config.yaml
num_hidden_layers: 15
hidden_size: 384
num_attention_heads: 6
num_key_value_heads: 3
head_dim: 64
intermediate_size: 768
vocab_size: 3195
hidden_act: "swiglu"
norm: "rmsnorm"
norm_place: "pre"
norm_eps: 1e-05
positions: "rope"
rope_theta: 10000.0
rope_fraction: 1.0
qk_norm: false
attn_scale: 0.125
bias: "none"
tie_word_embeddings: false
parallel_block: false
extras: ["capped logits"]
init: "normal"
init_std_qkv: 0.0229
init_std_o: 0.0
init_std_up: 0.0229
init_std_down: 0.0
optimizer: "cautious_adamw"
learning_rate: 0.000491
beta1: 0.9
beta2: 0.98
weight_decay: 0.19
lr_head: 0.00483
max_grad_norm: 1.0
warmup_steps: 499
schedule: "wsd"
decay_fraction: 1.0
decay_shape: "linear"
final_lr_fraction: 0.1
batch_tokens: 65536
max_seq_len: 2048
doc_mask: true
train_tokens: 909700000
max_steps: 13881
dataset: "wikipedia_en"
MLP neurons of a small language model. Each row is named by its layer, matrix (down: output weights) and neuron, and shows model dimensions 64-159. Each number is 128 + 32 x the weight over its row's rms, rounded and kept within 0 to 255. Numbers have three digits each. A neuron's up and down rows have the sign that makes its largest values positive.
After each neuron's rows, "fires before" lists the tokens most often just after its 100 highest values on Wikipedia text that the model never trained on. A number after a token or word is its count.

L4.down742:126069116187146142138125146146154168108111111186114129113113177137106120170107112093118135114159137133179111168139151118130132116178124140131117129181150182153146106147103117119131148115066100139205108154132154132119116178095115141161170054096140117110107097118102139149113053163140140127
fires before: "\n" 30, ":" 15, " in" 5, "==" 4, "." 4, " on" 4

L7.down44:130142176123162105114125135070157124111155152102140163205118122135148106070183113127092138132119103108129114174112141100091127108170069125131148120123086141129111236091163162072116160079144109117128134145175125141126057131086125178152089219104138121089086110098138126152142060111169151167
fires before: " |" 38, " (" 10, ":" 6

L5.down432:154132130134160161128077127053129095138053122151173154102184162122148097149146130153144130160122163083152152204065096114163136155107106180151106135112193085132132199153101112120140159143161144137098119137111144130124123079132154103148123144141184100094075102057147136127169142059157141197
fires before: ")" 17, "," 15, ")," 7, " and" 6, "–" 4, " –" 4

L7.down281:076122116095117123146135089214140091173129105196098113165148095144115124131091117156178135143121173124077101124186076172129132101173155109166063147134137175147178140175110131117117115072118073142099141161149145109090098132105130103087099058140172152129119161187146093145097115180115137047
fires before: "===" 32, "==" 31, "=" 11, "====" 5, "|" 4

L4.down504:080135139122122099127114170106136166176159121158137091093114121146120056098143108125082110140140095126117101170132116120099143089198131190180097085101083140152107109143153096132151077088125124089095125154170169175183097098131131145135141161160111127128096108085145135176184118087122085095
fires before: " |" 30, "u" 9, "os" 7, " Republic" 4, "a" 4

L7.down577:150182088094123088113116082143089112129161148127096101170105132085168059120115124174130106189143146151145144153116180140190108110127135169162102151148163165097186153131177081118171124117143168139168172110129126135134095126080117093124065184135103144055082161184111092123108184111156103116
fires before: "\n" 50

L7.down134:101175118135099104115145086117065177127084149148133093176116112169125144146112035135140037141110156144154191131095147142142186132214112176169066105103113102124122186129120161153167132068133159150151154134129160125147133174145108095202144136147121147078123124186198131117158178105149076067
fires before: "\n" 35, " The" 14, " It" 9

L7.down53:111142164140092152154197123151139141133185146163124088184081128127129121131119074160084124097110098106086111074101110110131102152212143128150136157099100122106138168107137108110070153105099143118118150163138150138155098108172105156143145098121152191095139141096070132099119101090131138130
fires before: "\n" 41, " (" 14, " |" 11, " " 9

L6.down121:114165135119129148135125112084136087111025162147115166146149141101158121182094111111102121137215096136099189094129138059066155103176086159088147059101123108153114206098120127159102023150100142108101149102129165144126123105102124165130157078092117146159116151196126110076085139138148138114
fires before: "," 23, "." 22, " |" 7, "s" 6, " (" 6, " and" 4

L8.down571:139128147071059179114093157119169138150144110102135133129166102129181120124146155139199125142094133189116185142101157140161120177116137098106134181146132125101110137152097146173084109076054076168147111115125108083201152106115083100115137141174065134100071086140159154141082118092140165109
fires before: "\n" 17, "ing" 12, "sc" 11, "ation" 5, "d" 4, "ot" 4

L6.down449:074132118109101079088125124166146157149089076056105133142112137119092101091160083158103171154086096152125106114123098172136114131201107114107105192138071108128143127089167156093193159154194083133097163090108144110136167130115116058133103160115158119099117102144151131164141127139161101133
fires before: ":" 36, " name" 5, " (" 5, " " 4, " /" 4

L3.down247:096132128111139151145097087119179125138160134158073147125093106108100109156135134125149137115126148100111115133098162149147091115205109121134127101099096142085173096170095146128168149145104158075098115124104118128116066141164107124119146150101144113107116154171121104150143118157166116116
fires before: "\n" 92

L7.down327:127180107152139121106129107078128147049078146117189160123099076202131191112106120139136144122179116087115108190133116102143160138230226114147131134131135160156164160143125079166137088085108173167123159035128163137175136096130122070115124162119118134138163139138097117115153199124091119161
fires before: "==" 21, "\n" 17, "|" 11, " ==" 9, "===" 6

L5.down172:123111128085172097140173143126119093122096119178142098110135114133160064108142128147087159110108133078091117124075140139063179119100163122131123130168166191104122151110143134143145106139160159135145115147158192109099128188136110201111132097122152148080099111166091122068105196131092088101
fires before: "\n" 54, "|" 16, "-" 10

L8.down115:144150149184147155162130077097092100154132093103128128157125188208156143028110085131094146154164120082115137127082087107126129094225104110099097124107138150102115234158125144156153125135167093118094126138088116214141126124148089144128153131139167163118102125126087137108100110127158121119
fires before: "\n" 62, "ects" 6, "." 4, "," 4

L7.down16:151147085137104144147131147087198126154134112077154180127145114195092134078133160121119119181092134123056158122147149176137157123118106166149135172131118118115097094124142129146119140121151116137081126154120119086097162124153147163097102133096142105118061117118190156114127191132162135134
fires before: "\n" 48, "a" 4

L9.down736:145072170136123116118101071147087096135059128129161093085149151108134092123041159166120136175106081140099120158102113153138088097153111080113114093168173138117137119215084113102181108122073153113111086209141160103074173181085162072172185071174118172083072107126142108139173138135173119128
fires before: "\n" 96

L3.down184:083154065189072159131113051081121147095149133117114118176130094100117119119076162067120080114159179081191099155123159133137102137075155176157105182176147163138109082157150127158150143176145153094112164052136116130183172110146097120148150167080149122173094134134141140125097116084108156106
fires before: "\n" 22, "o" 9, "u" 9, "on" 6, "ge" 4

L7.down270:139129138154120138217193186164130128114136081114107131156096137220125144119145219066106124168119196157115129136120125154116160081170121067102147148044160101098157136127080164177139135119095132101075132114165120090104122098121131128079114151143127157151181132136092164108141138117125166144
fires before: "," 18, "." 14, " in" 10, " of" 10, " and" 4

L5.down67:095129180145104138142054124123128114196141155049124149209107106146139056137120136185119128104125215191121134119106127134134107132103110091159101164136147118128145118068083112119204093105146072127069145126114127150165142188132109064175120155078127184132145127115167166133119094143160141176
fires before: "\n" 84, "b" 6

L7.down750:155098104162142111091147023151210145165159083158170161094132148155113111139144130147147130126125162123089138125137140127068157088168118127136106147096190158127141130096196105132074173108068116090111114114132099169102134156108097150154137137157116113097120101122106124162095108101099160118
fires before: "\n" 51, " States" 7, " N" 4

L3.down336:175056121129180148096151115114180154110144091180110161137105108114154104155119111144138083100133083149099147054106108126156152153175081132157108127134126124129178139090174159110139175129114082101066135116140104142123094118112150096166128157108116129111124111149118076104129064103141048114
fires before: "\n" 100

L3.down602:066133150143086129068134091104148120148133125140164128060141097152124084180152161096129168139134135094117082061109156160071151095130117093115065147052137091072148127071128126161116131161131116116090149121151149174142135149099158135125166108137088171161143127188113105175087118174091094128
fires before: "\n" 45, "ant" 5

L7.down416:196142133077136136160090099058140150117111155144116164139142159135138133126068145145157095162134089149185186122179151171093121126209105179172158114145166229060128179133093135132164121125184128135117135114121156119097115096135107134146127104109137134174103106124157102056127168134152088111
fires before: " He" 27, "\n" 20, " In" 7, " The" 5

L5.down358:129115125116143089117153150170107104157096047151106136115119112158089093159072085181127093134126128133166104066151145170108139118155142186145126073137128080131160127135167160108138123127097091093141141118195142165115076162144100121126100113117127154076105208103159085086206111123136184101
fires before: "\n" 39, "-" 8, "te" 6, "|" 5, "o" 4

L6.down0:063147111135155086147162116208136136154115173138130087126119123167121155129136101110172130104112143140098121119184065125136077124207064137152153155135163135105155150165156113088081156123129161112126140141122065104179198169125143143126095125191153196164166097181101144138163161158122104126
fires before: "==" 23, "===" 19, " |" 17, "-" 7, "|" 5, "====" 4

L8.down381:112137149133101104125160134065110119136084074106092154147145094109124140147066170121113122113132109144159093128182084159131140119133113149124070121153130135162093156139149094090163154135160084151125087174111120084100186151115164071188168112122115174116126161173113169085192120165109100153
fires before: "\n" 60, "s" 12, ";" 9

L7.down36:083131126104118182134099140177190107115092123144139150165103115123084079091124159154104099177111098127147151160195105153095124077083120186084156081098154135072154115128141147140170143139087152080169138111088112117162141095152140086074102138095103173133085172099120096119106095173164132152
fires before: "-" 39, "\n" 21

L8.down757:116152093143106086151148204106145094080160124162115124137141112133066137110143125122141135137147102138099164068152131149113044073115148077154106119138155128101159109064160128115090130087123136124129128071132173121122068141150063101078154137148114119086094135149211168143194122146126167101
fires before: "i" 18, "a" 16, "u" 11, "un" 5, "ir" 5, "en" 4

L12.down404:126174096028068148100194108122077095149216138151146121164091074144099104113169169179092110089139129200119102114089106117158205153037140073088042180114078111157072077113088206140135115145168143121138135129145141087085189159125108125119120130104162213143054189114123109138126103164091133146
fires before: " (" 27, "|" 9, "ic" 6, "ined" 5, "M" 4

L8.down756:116124078118163080101167073148079133103106098081110130130169092201103119105111164090143159112109131126122174166133112098059085117149153056145234136125120068136138138080098159148130186156072143200102198103188149130122106139130115164175115150101139146082117075158102109186122106127117101132
fires before: " |" 47, "0" 11, "," 5, "." 5, "1" 5

L4.down549:131135135199151136137145161100042148121134181162107150129112137140146094067138091127146091146091058116187129163112155145158186118119160124150121184142135127139149161116161082115101135093160159084122126128149161142140079212131170150064047133128140045160156116120118132140167137163113172076
fires before: "," 17, " of" 11, "." 11, ":" 4, " were" 4, " et" 4

L7.down88:150115144104129146147136112148145163106180168102142078142143125118157060159068101143136105136067173146122140118126092173127129148050140220162128130080107062118137147147187132151207147135147127109152098088097179151179142147127145081116100085099102115187115093133142145154115061090112161169
fires before: " |" 21, "–" 13, ":" 10, "s" 8, "-" 5

L5.down227:197084109130105127123120139124111146147118122144133174149126089144126052126116158159109134183161141152170107151135080143188120119133157126151096149101141088127108117164070160147166170138095185149112070116163175137123163163152163123164118115195124092077136102164115096139134156183144146140
fires before: " |" 30, ":" 14, "7" 6, "°" 4, "51" 4, ";" 4

L12.down645:068073159153105117140130160121139147089129104115146150126118128140107137153198138132107110179129143164125132153134146155156157106105097081115157170110141104172122189084116128131084123160152107130088133131080095156118138142142171117048100104082136107126126126123167158127096159088127130128
fires before: ")" 49, ")," 10, ");" 8, ")." 6

L9.down743:145153102137121109155139099133102123140135158108192141191099165167112116155109145147131177198137117130155107134193090107138125163110147090157083139114104124167129040121168113063103146142137176098110136176085139100144117113095140075189069113125170120103063165121181139093140136138078114077
fires before: "\n" 91

L7.down360:130151107157194140166101034142147141088135032147115157109125124169169107108131167146169179113136081144096109149085116134169102163094134162135135106131179174080128076133136115064135135181108120171078084123114096121129162126101180129096142122121130201122112132146114161110110094102134059116
fires before: "\n" 33, "-" 15, " Party" 11, "|" 10, " elect" 4, " " 4

L8.down530:160090107148146152135134153122120124105095121121099117113171136106139112106123117129127085171163145143124189127081138128110114061167202110181109127128157143140157130120135182118214073116130139059161073124127127043124078130127151150154073114075113137118138084130153129123113099132089166082
fires before: " |" 33, "–" 12, " met" 4, " years" 4

L9.down136:104119069130129169106127174158184166150101136134158151108123133127110140142143194050119155175131116099136147130108124142123105136150113073122189173167151136134113024162125122138027101118076135171146140039129080081169099187122143109101109157089108162149168100131060133152189060098099147183
fires before: "\n" 39, "s" 9, "ed" 9

L6.down196:138126171121182115096145108094127085128124156138074138182078135120099142139119139107148150116151084122119119083099124102139103069255139115137107131110075160147107255130117173128144132121117111157146094149109148124110139126096143129141129137121113121129129175162115142143094162106085088123
fires before: "\n" 44, "-" 16, " The" 9

L3.down383:148199167207149144140106093129073144134088098083097113115173181126081161082136092167033135115050115095084162127092139138093193153190091117151106100136157099118167129116169100170174095115135084115124106118133138130149116120108070093173124081136116100115131109168206111133080139138080160063
fires before: " |" 44, ";" 7, "–" 5

L6.down186:113115126140095089154073079115121144056140125147167078103125143109177087139130178079104134164187114118158132171165075088138105116138151136074137174141144175111090209127108127137074164147116125164173168137123142120126177109095140204110119149116132119093086077103148100140179170176169117107
fires before: "," 24, "." 17, "s" 5, ")" 5

L6.down39:116135146176132104132088058165169129148124145093124093204103100105118184117116128133153124083084143141078142148136075129147104095193129093165187175148129165122155178147117076170127157125221136139137178141121158162139126079138111137161032135189163082100084126142090097117153137092146166141
fires before: "==" 24, "===" 16, "=" 15, "The" 4, "|" 4

L8.down139:125101091164132133106152199158136177088131112121125110179195147137110160127186120132114141201065153115136170204169196061124129062111112153060112130096131189189119210143169156164105137131145160064139160155125096116119112138098122137132110074097086104104116106120188163152152100154108172184
fires before: " |" 18, "i" 16, "a" 11, "ir" 5, "ian" 5

L8.down310:191108078108176132157093048085134115149099126065135185164208102121134123103090118094136089123118132152151177101075065091123159130165091108131143130144155136161131196147116209118137153130132107140098160152123149081149137142116130125143115110170119092151154081088144144173066133097153097065
fires before: "\n" 84

L7.down495:108102147148147144141123093104165139106138103082116123152151118125124138198139079173156122104073061101135176136150076118100178105197151138108085099110131150112168162152132101076152176150086160099171161179142108134143104152094126109156129150173090110175109083165098118119156048072091106159
fires before: "\n" 93